config.toml
vocab_size = 7966
qk_norm = false
init_mimetic = 0.5
MLP neurons of a small language model. Each row is named by its layer, matrix (gate and up: input weights) and neuron, and shows model dimensions 0-63. Each number is 128 + 24 x the weight over its row's rms, rounded and kept within 0 to 255. A neuron's up and down rows have the sign that makes its largest values positive.
A block is one neuron, or neurons of one layer that tend to fire together. After each block is what it responds to, as a language model described it from the Wikipedia text at the highest values.

L2.gate82 [129 178 116 126 119 126 129 123 107 122 149 152  84 128 124 132 104 139 137 137 104 185 117 167 169 148 124 168 141 116 151 153 129 100 123 110 125 143 131 118 101 127 101 104 134 108 113 144 114 169 127 147  87 107 141 112 101 112 140 158 110  75 141 131]
L2.up82 [134 126 161 138 119  82 185 110 124 161 126 146 137 106 110 129 131 147 122 160 108 134 200 143 152 135  99 124 114 120 156 122 114 117 108 125 116 150 136 126 118  93 124 101 115 153 162 126 109 131 124 126 124 135 149 130 161 157 158 140 110 113 101 127]
L2.gate131 [125 138  98 123 167  87 125 155 156 150 118 138 157 124 114 173 139 109 144 124 137  95 136 115 132 128 182 155  97 111 158 136 123  75  95 105 119 122 141 113 111 120 110 126 106 172 149 138  82 136 152 123 183 120 155 108 203 150 118 134 147  88 168 101]
L2.up131 [145 120 104 166 162  72 144 136 140 113 101 139 109 130 151 125 149 120 151 127 110 170 142  96  98 162 150 111 128 106 107 148 140 118 147 134 150 147 173 107 138 104  96 119 119 165 109 153 114 147 158 122 131 133 151 130 147 129  48 124 140  99 157 139]
L2.gate136 [ 99 135 128 102 120 151 112 117 150 125 144 136  77 117 142 162 130 162  59 173  91 126 116 168  98 117 143 143 126  90 113 131 128 126 150 139 142 105 107 140  89  91 127 128 156  51 125 112 130  78 133 125 141 135  98 130  84 142 138 181 106  76 132 112]
L2.up136 [ 97 141 115 121 143 149 131 174 125 160 139  80 112 125 117 130 131 103 130 144 143 117 107 132 169 140 148 101 154 130 133 137 129 115 106 128  98 125 143 125 115 137 141 102 161 100  95 135 104 120 146 122 126 127 130 137 141 163 144  99 125  83 115 114]
L2.gate158 [113  93 125 130 156 144 103 135 163 134 131 164  76 102 115 149 130 135 145 122 123 170 118 159 153 110 107 145 139 166 127 123 108 106 103  92 140 141 111 129  89 139 109 146 169 139 109 135  58 154 160 105 123 129 124  88 159 151 140 103 143 120  86 154]
L2.up158 [155  85 173 143  90 127 169 107 148 107 139 140 139 135 142 136 122 145 156 133 157 129 148 143 102  78 140 102 133 101 139 171 108 124 113 170 140 172 133 142 134 105 151 147 140 115 110 151 130 147 115 114 126 105 107  84 151 162 132 127  82 104  99 134]
L2.gate178 [163 150 159 119 112 150 120 132  92 142  83 142  84 100 138 123 147 119 118 115 101 141 110 112 120  68 161 119 210 134 157 116 159 166 109 116 120 123  79  97 133 100 120 121 157 146 137 133 114 136 128 132 154 133 124 148  90  97 173 101 170 120 122  96]
L2.up178 [105 148 116 155  89 144 158 160 132 108 152 149  91 132 104 125 112 116 111 145 103 110 143 114  98 126 112 150 122 160 121 143 112 134 147 160 137 118 108 139 145  86 122 113 156 133 119 149 131 108 128 133 176 144 197 134 123 131 111 103 125 132 141 121]
L2.gate197 [115  97 150 143  91  84 126 111 107 114 159 106 104  76 167 142 125 105  93 138  83 149 128 148 105 143 108 122 145 118 140 136 121 105 111 147  87 136  92 131 123 124 148 123 153 145 125 112  77 172 102 123 139 105 137 129 155 184 145 155  91 105 134 117]
L2.up197 [135 127 124 117 107 178  90 146 121 172 138 115 101  67 149 178 109 118  88  83 110 101 145 104 127 121 164 125 100 166 143 139 112 112 164 127 142 159  94 104 134 137 154  99 126 137 174 150 122 101 148 124 117 165 125 152 139  59 159 132 133  92 129 142]
L2.gate374 [125 118 118 108 179 101 107 129 132 162 160 170 123  91 142 139 152 139  90 138 141 131 134 174 154 113 125  98  65 143 179 152 106 123  84 103 130 124 148  97 107 114 117 104  90 156 159 108  75 127 119 176 163 135 154 113 138 136 172 135 133 118  93  94]
L2.up374 [137 112 145 114 161 105 114 120 119 153 127 142 107 155 173 159 128  97 149 125 112 149 156 121 147 159 121  90 122 138 130 134 133 147  82 106 137 102 152  95 151 125 142 144 132 176 125 131 157 135 131 131 128 126 147  93 121 176 101 139 119 116 185  95]
L2.gate419 [133 140 107 131 152 111 101 127  87 148 155 105 139  97 150 195  95 139 118 145  85 136 110 172 140 123 151 158 115 147 110 135 144 126 117 155 152 125 148 109 126 150 150 115 158 135 144 163  96 140 116 139 100 156 136 138 154 138 158 150 111 106 115  95]
L2.up419 [131  98 152 136 119 134 126 108 131 132 134 151  97 106 162 119 141 122 109 159 127 132 116 137 113  89 112 142 102 164 169 193 136 145 112 119 135 127 132 134 113 135  99 148 130 143 163 142 129 114 189  74 132 140 115 112 134  85 122 129 102  98 130 100]
Description: Predictable word continuations

L3.gate141 [150 133  88 156 142 111 117 126 147 129 110 125 160 123 165 139 133 156 127 136 134 154 135 130 113  86 122 127 156 158 125 119 143  98 119 143 147 128 124 106 114 106  98 134 123 130 111 107 109  93 127 109 141 122 129 125  86  78 138 139 132 119 120 127]
L3.up141 [154 131 152 145 141 136 156 119 137 139 153 120 123 127 122 203 149 125 118 121 130 155 105 136 122 104 135 152 149 156 161 168 118  87 137 153 154 103 156 165 155 153 131 151 166 110 155 126  89 133 142 169 160 118 127 162 161 131 126 161 171 129 138 132]
L3.gate194 [109 156 146 143 129  99 106  81 146 116 191 136  79  95 125 150 120 138 120 122 109 139 128 119 122 181 109 176 129 142 125 112 138 129 123 100 156 144 142  90  79 139 192  96 147 116 109 156  99 153 127 138 138 131 156  94  99 121 144 129 114  75 118 175]
L3.up194 [141  99 107  92 127 134 106 145 151 169 147 153 130 122  89 129  86 119 109 110 101 125 113 126 153  82 179 112 115 118 155 115 183 167 154 123 157 179 143 107 153 117 142 129 131  86 139 190 133 131 142 161 104 115 105 176 160 152 135 143 119 118 128 105]
L3.gate239 [143  88 157 132 143  85  99  88 108 116 129 111 167  89 135 127 118 122 107 158 140 151 174  94 148 119 119 129 107 125 138 155 100 153 137 157 121 155 122  91 148 147 148 108 155 157 163 146 111 120 133 126 159 116 121 152 184 140 119  55 142 100  94 128]
L3.up239 [119 120 157 141 112 122 101 145 114 148 121 181 131 146  86 144 157 159 155 156 127 122 154 158 181  86 129 153 137 112 138  94 119 134  69 146  86 109  83 124 141 155 134 150 113 137 120 140 103 114  99 175 158 120 122 111 147 156  75 112  92 152 159 163]
L3.gate252 [151  90 116 148 145 113 122 126  90 130 139 153 124 120 120 138 122 115 152 145 154 129 118 133 147 141 119 123 105 144 125 122  94 158 128 100 128  97 140 129 139 100 135 153 148 140 147 133 108 143  90 144 138 121 103 163 152 149  80 141 137 116 106 133]
L3.up252 [124 133 125 143 101 125  88 145 108 140 129 105 133  92 168 156 123 117 109 130 123 103 114 144 137 122 138  92 121 155 116  38 117 150 119 154 151  85 106 141 126 150 137 137 118 134 117 146 150 116 177 122 141 149 114 133 124 116 114 135 120 103 145 142]
Description: Abbreviation periods in names

L9.gate264 [115 143 121 118 146  97 156 114 109 145  99 138 150 140 137 149 129 110 113 121 156 153 117 135 115 160 150 178  98 119 110 145 152 128 135 100 128 139 108 112 101 143 126 136 132 152 133 122  97  79 131 119 101 144 139 141 109 111 124 142  95 115 100 113]
L9.up264 [142 106 157 139 102 138 139 144 110 136 121 172 175 157 132 125 126 143 115  97 139 146  96 180  97 143 128 132 105 167  93 139 118 122  87 105 136 135  57  94 106 144 142 132 127 176 143 120 142 106 155 122 137 146 138 170 166 135 159 128 132  90  78 188]
L9.gate421 [100 117 133 136 149 116 137 145 114 145 197 182 145  86 123 119 182  85 112 107 154 132 163 123 151 147 125 133 111 167 115 137 129 154 135 149 161 118  96 111 123  99 133 112 100 149 118 120 128  73 149  88 155 119 129 143 143 123 125 156 101 106  89 149]
L9.up421 [143 107 134 136  91  95 165 159  97 130 144 175  92 137  74 163 144 153 110 144 135 123 118 148 120 129 134 128 113 147 127  95 130 138 131 111 141 142 122  80 109  86 131 129 120 165 160  94 108 114  84 102 113 122 163 157 137 139 142 141 114  60 131  78]
Description: Time-frame head nouns

L2.gate5 [ 98 106 132 134 117 143 131 113 141 149 112 219 112 116 129 120 168 163 143 120 105 116 153 145 128 133 127 145 118 135 127  96 105 155 107 120 101 116 122  87  91 109 156 117 116 132 145 121 109  92 126 134 193 140 132 150 151 156 125 116 131 119 106 113]
L2.up5 [138 114 153 129 155 153 142 104 139 131 113 114 101 177 135 122 104 107 106  91 112 125 126 154 128 138 121  85 154  90 120 113 127 137 113 119 129 140 142 144 132  95 129 138 127 106  70 106 125 158  93 134 108 158 101 111 172 187 140 130 119 105 131 137]
L2.gate45 [ 95 147 109 119 139 131 105 144 113 148  94 149  96 101 109 161 141 110 151  94 108 134 104 176  95 120 133 131 150 106 137 134 132 125 103 139 118 127 139 126 101 117  77 149 105 161 162 126 118 134 133 150 113  97 142 145 182 135 114 117 147 107 139 122]
L2.up45 [127 113 129  97 137 107 135 117 141 163 158 126 109 129 133 176 168 147 143 142 112 129 123 157 141 106 169 123 155 167 123 134 143 162 137 141 112 154 103 112 107 127 135 139 154  83  90 122 167 109 144 150  86  85  84 135 115 141 113 158  95  97 114 129]
L2.gate61 [168 119 115 102 163 130 106 119 114 148 120 117  94 120 184 148 125 123 114 144  68 120 126 121 123 124 124 124 131 154 154 174 131 135 131 117 145  98 112 102 110 126 112 116 130 199 145 132 102 133 159 151  82  91  82 100 176 106 112 129 143  92  98 149]
L2.up61 [152 117 150 111 163 117 113 119 125 176 108 185 136 163 129 133 146 121 101 121 148 132 133 134 138 139 128 182 134  94 118 122 147 138 151 109 143  88 125 107 118 113 106 136 142 117 124 130 135 124 137 138 110 114 133 145 119 116 118 150 139 162 158 112]
L2.gate247 [110 145 138 132 127 138 141 127 123 125 190 138 111 118 140 136 120 147  99 150 151 144 134 168 144 117 161 109 120 135 153 146 103 130  92 142 127  66 103 105 147 118 144 130 101 121 131 141 134 124 139 130 139 153 128 108 108 108 138 130 126  87 138  86]
L2.up247 [101 151  62 105 136  91 166 123 145  99 152 127 132 156 108 156 120 145 147 106  76 121  99  99 141 117  83 130  90 125  96  86 135 135 124 132 140 139 138 138  93 132 113 120 156 161 117 148 105 145 135 171 123 105 169 141 119 108 139 131 134 143 115 124]
L2.gate382 [105  92 134 137  93 161 148 153 190  76 129 130 116 135 159 175 103 128 142 165 114 118 112 143 112 104 126 138 154 106 135 120 143 144 100 167 137 126 152 104 107  97 147  79 148 134 107 106  89 120 137 136 135 115 120 122 156 165 168 167 122  86 142 107]
L2.up382 [132 102 158  89 116  70 155 121 121 122 147 105 124  98 111 142 122 107 158 140 106 162 109 132 114 141 150 128  85  84 134 139 142 109 133  93  88 173 135 128 112 117 110 179 108 107 133 103 126 207 143  95 139 131 118 139 110 137 117 121 155 107 119 130]
L2.gate415 [144  78 152 129 147 126 135 147 156 145 177 177 117  91  83 123 177 120 131 129 106 156 173 168 118 130 130 141 170 108 123 131  88  98 151 121 144  76 130 106 108 137 147 131 160 158 155 173 123 113 122 101  95  96 128 103  87 120 151 176 153 105 119 113]
L2.up415 [135 128 121 127  54 166 109 121 140 134 124 129 125 148 149 119  89 123  99 109 140  89 150 124  72 121 113 143 161 147 155 190 110 138  99  82 101 139 151 154 122 118 141 147 153 180 126 173  98 176 136 116 156 104  96 111 119  91 114  93 135 125 120  82]
L2.gate429 [178 132 148 166 129 112 121 120 142 116 105 151 112 116 145 138 172 132 122  79  86  99 105  77  97 185 131 135 155 132 167 146  98 126 112 137 127  82 164 121 109 149 121 121 137 128 144 143  89  99 140 131 156 138 117  93 130 109 180 119 121 113 141 152]
L2.up429 [143 101 148 153 156 130 173 147 142 123 128 144 122 152 119 106 142  92 127 132 124  92 150 152 115  99 155 145 104  85 121 162 117 107 116 119 105 106 131 138 136 146 123 119 166 149 127 108 102 128 122 112 144 122 122 145 155 136 182 141  68 141 131 132]
L2.gate430 [ 92 159 125 123 129  82 116 130 148 142 142 131 121 121 127 153 135 132 117 124 101 160 154 160 153 135  81 149 100 168 150 164 159 168 112 128 115  90 115 110  63 111 111  84 163 171 120  93 103 131 125 124 109 124 150 132 123 151 131 132 125  48 117 150]
L2.up430 [158 155 161 170 126 147 134 157 113 158 126 150 109 152  60 123 155 117 102 126 133 118 146 122 194 149  97 143 110 114  82 162 154 164 193 142 122 157 103 123 117 144 158 125 129 133 125 113 168 108 163 141  92 112 101 136 144 136 144 127 139  82 133 126]
Description: Mid-word subword fragments

L9.gate198 [125 144 181  91  91  94  87 135 123 154  70 146 125 145 106 161 132 139 136  96 120 182 120 104 153 143 106 121 150 108 144 149 116 127 106 104 114  93 114  88 134 145 125 122 110 120 105 138  73 102 156 174 150 139 158 102 139 119 157 134 161  78 151 107]
L9.up198 [123 151  72 129 119 165 120 140 164 121 150 154 139 136 138 181 130 147  91 131 146 149 163  93 118 146 130 155  71 145 152 167 155 106 145 154 132 124 104 164 125  88 142 140 106 154 159 120 119  89 113 150 165 148 132 141  83 134 134 112 118 102 140 149]
L9.gate362 [136 123 130  90 126 129  92 163 119 156 112 101 135 136 142  97 111 143 191 101 100 142 127 124 153 132 132 167 126 111 140 148 189 154 139  98 136 101 151 131 104 124 124  93 133 124 117 147 138 100 136 132 120 161 124  97  91 134 157 138 131  85 132 125]
L9.up362 [116 141  87 133  98 141 131 130 179 126 111 132 135 152 149 129 129 177 145 114 143 119 142 119 159 153 157 148 114 155 116 138 161 176 105 114 141 113  87 155 130 115 101 105 144 144 148 122 108  86 110 131 140 121 125 137  80 142 142 132 117  97 107 183]
Description: Mid-token periods and diacritics

L2.gate51 [127 121 140 122 125 141  89 115 100 170 112 157 155  49 144 127 113 136 112 125 149 128 166 144 128  97 104  81 140 105 147 133  93 144 131 123 151 111 165 131 137 129  87 133 101 130 139 113 148 101 119 123 121 134  67 107 151 119 110 129  92 124 119 140]
L2.up51 [102 133 114 138 153 100 149 162 115 129 147 112 132 172  69 116 106 143 166 128 131 122  91 143 163 130 135 163 132 120 133 129  93 162 160 109 119 109 115  91 143 146 120 118 142 137 127 119 117 134 120 149 134 125 151 135 182 118 103 108 131 157 109 125]
L2.gate142 [134 192  80 135 148 136  83 116 172 116 122  97 102 130 144 134  90 116 125 125 149 105 107 139 164 131 141 130 111 127 149 129 127 139 113 113 106 147 150 160 132 139 138  95  99 149 168 156 121  76 118 142 160 119 153 114 126 163 112 110 132 128  85 153]
L2.up142 [133  85 152  99 131 154 125 120  90 135 101 196 147 130 136 101 111  50 153 109  80 137 150 102 117 151 138 131 155 100 176 139 139 160 120 143 100 121 124 159 175 150 128 122 159 110 110 120 151 142 106 142 136 123 112 104 159 151 139 135 178 131 157 146]
L2.gate171 [112 120 121 129 133 106  79 127 149 136 112 140 142 156 130 129 152 112 130  92 125 155  99  98 124  75 146 158 160 133 184 123  93 166 110 136  96 127 148 157 146  73 123 157 147 134 126 128  97 110 133 172 134 178 136 135 168 104 116  88 108 130 143 154]
L2.up171 [121 103 136 123 146 138 114 114 158 143 132 142 142 142 118 135 118 148 151 163 129 114 100 152 137 131 122 133 162 173 119 156 118 146 118 113 132 100 160 150 122 123 139 120 149 128 131  95 103 111 132 160 127  57 115 141 127 107 140 119 118 132 109 172]
L2.gate184 [148 128 126  98 114  85  58 149 126 128 144 127 153 148 136 104 117 113 139 111 139 131 147 137 129 130 105 101 145 123 151 120 124 180 109  60 103 140 139  89 150 153 170 162 120 129 121 153  98 110 136 127 121 103 133 165 127 169 134  89 129 105 135 112]
L2.up184 [ 92 162  77 151 173 140  98 107 176 148 114  98 135 135 151 122  97 146 105 135 149 130 118 105 150 163 172 102 108 113  98 131 161 108 120 118 152 130 157 164 101 142 138  99  93 103 139 126 149 149 142 140 133 114 125 102 117 171 101 136 169 139  88 151]
L2.gate188 [136 100 130 141 107 126 100 139 164 122 148 156 119  82  92 158 160 122 110 129 102 158 123 138 133 150 143 149  82 137 134 143 136 131 127 150 112 114 135 117  93 104 141 108 164 135 149 110  63 131 129 141 122 115 181 128 139 128 127 120 137 101 119 154]
L2.up188 [115 137 143 114  89  98 138 167 155  94 139 111 150 151 125  96 154 123 156  79 167 113  93 137 132 176 149 154 127 123 119 133 143 103 132  88 157 116 167 116 113 120 153  92 143 119 141 162 131 110 160 121 104 126 171 165 150 126 134 140 172 145  84 127]
L2.gate399 [127 149 114  76 149 162 111  93 145 101 128 114 143 103  90 130 113 134 151 135  74  79 133 104 150 120 144 116 152  99 136 111 141 117 111 149 104 117 112  86 144 154 118 173  70 111 132 124  97 172 126 135 152 125 138 113 119  91 131 132 183 137 129 142]
L2.up399 [107 140 124 125 132 110 152 100  74 110 117  99 117 181  92  97 123 102 116 157 119 125 112  81 121 176 175 179 124 134 131 112 144 105 111 132 131 139 159 168 140 129 130 159 140 109 143  92 172 133  94 135 117 116 116 152 119 156 108  77 134 165 113 138]
L2.gate400 [164 142 126 121 144 109 123  71  93 134 120 128 115 179 161  90 125 116  92 107 120 121 149 175  96 124 124 124  94 153 115 128  93 134  85 101  96 157 145 118 153 167 148 112 106 129 123 115 142  93 133 139 157 143 133 116  92 165 109 169 141 147 150 119]
L2.up400 [134 144 140 126 106 131  70 128 159  90 152 144 123 148 128 117 126 140 133 131 120  84 107 113 128 144 153 122  68 100 120  71 121 134  82  75 126 136 151 141 106 174 147 106 104 124  98 110 127  90 123 189 120 130 129 131 100 132 100 116 125 151 123 112]
L2.gate442 [133 102 128 112 125 139  96 165 135 113  85 163 124 156  91 145  96 119 123  96 120 121 132 150 142 134 136 117 134 152 133 118 102 148 119 134 106 120 129  70 152 125 175 111 126 142 146 137 116 114 102 146 127 135  98 114 158 177 171  97  81 118  94 147]
L2.up442 [153 114 125 170 111 109 173 127 104  84 141 125 114 138 128  91 131  97 104 158 122 110 134 140 136 132 148 134 177 130 170 132 141 112 133 166 126 125 131 134 119 114  88  93 117 135 114 114 145 138 142 128 147 135 157  85 110 120 117 112 136 134 101 111]
Description: Mid-name continuation tokens

L3.gate71 [140 162 116 134 113 148 130 121  99 125 114 103 114 127 116 145  94 103 129 121 157 156 112 156 133  97 153 114 119 128 132 162 123  79 106 117 148 138 122 111 106 103 155 145 104 139 125 120 111 136 113 183 152 119 108 171 142 109 117  89 170  97 123 153]
L3.up71 [122 122 146 103 141 149 111 126 143 150 144  80 126  96  98 134  95 119 133  93 125  95 135 132 123  98 151  99 101 136 100 142 119 105 104 131  92  69  96  86 139 117 151 101 117 109 127 111 145 111 152 152 210  90 141 122 128 136 153 151 142 118 162 120]
L3.gate103 [140  91 171 131 119 112 115 143 113 157  79  99 133 108 142 141  90  91  98 128  98  89 142 128 123  98 128  83 141 150 122 123 112 111 137 142 160 128 131 106 170 146 156  77 118 140 134 146 142 135 103 106 178 152 153  98 137 136 136 102 104 139 191 148]
L3.up103 [179 127 135 134 131 112  95 116 108 116 107  69 125  94 136 143 158 145 116 147  70 166 161 151 106 105 161 115  94 141 139 197 108  97 145 122 136 124 128  88 117 135 132 115 179 144 129 126 127 102 140 102  98  81  63  74 140  99 140 129 128 123 154 141]
L3.gate332 [145 143 140 128 123 131 103 100 111 147 124 157 111 105 129 138  91 114 153 110 113 152 101 209 126 112 161 105 122 166 125 127 150 117  95 155 119 140 158  76 125 134 131 115  98 162 140 144  56 138 119 119 158 124 113 120 104  97 125 133 149  85  49 128]
L3.up332 [163 114 161  77 126 100 177 122 132 158 135 113 173 111 151 104 116 160 121  90 109 150 120 121 121 125 147 114 129 114 113 151 132 153 128 105 146 151 136 117 130 116 151 160 173 125 158 132  93 145  55 132 116 118 122 106 167 135 135 108 108 124 164 162]
L3.gate344 [115 120 122  95 129  80 106 141 104 193 155 105 127  98 111 148 131 111 138 166  77 147 131 129 166 151 153 123  95 133 133 131 155 131 147 148 153 130 114  85  84 147 147 100 109 136 140 110 105 152 129 154 105 114 125 144 133 124 126 154 105 126  97 151]
L3.up344 [137 120  67 112 144  95 132 151 120 113 141  89 107  95  95 143 136 105 128 159 129 134 138 145 176 135  99 111 132 136 164 134 138 165 176 153  96 137 152 114 137  82 109  97 147 107 123 109 105 157 157 178 102 151  76 154 145  82 101 124 105 138 107 122]
Description: Mid-word subword pieces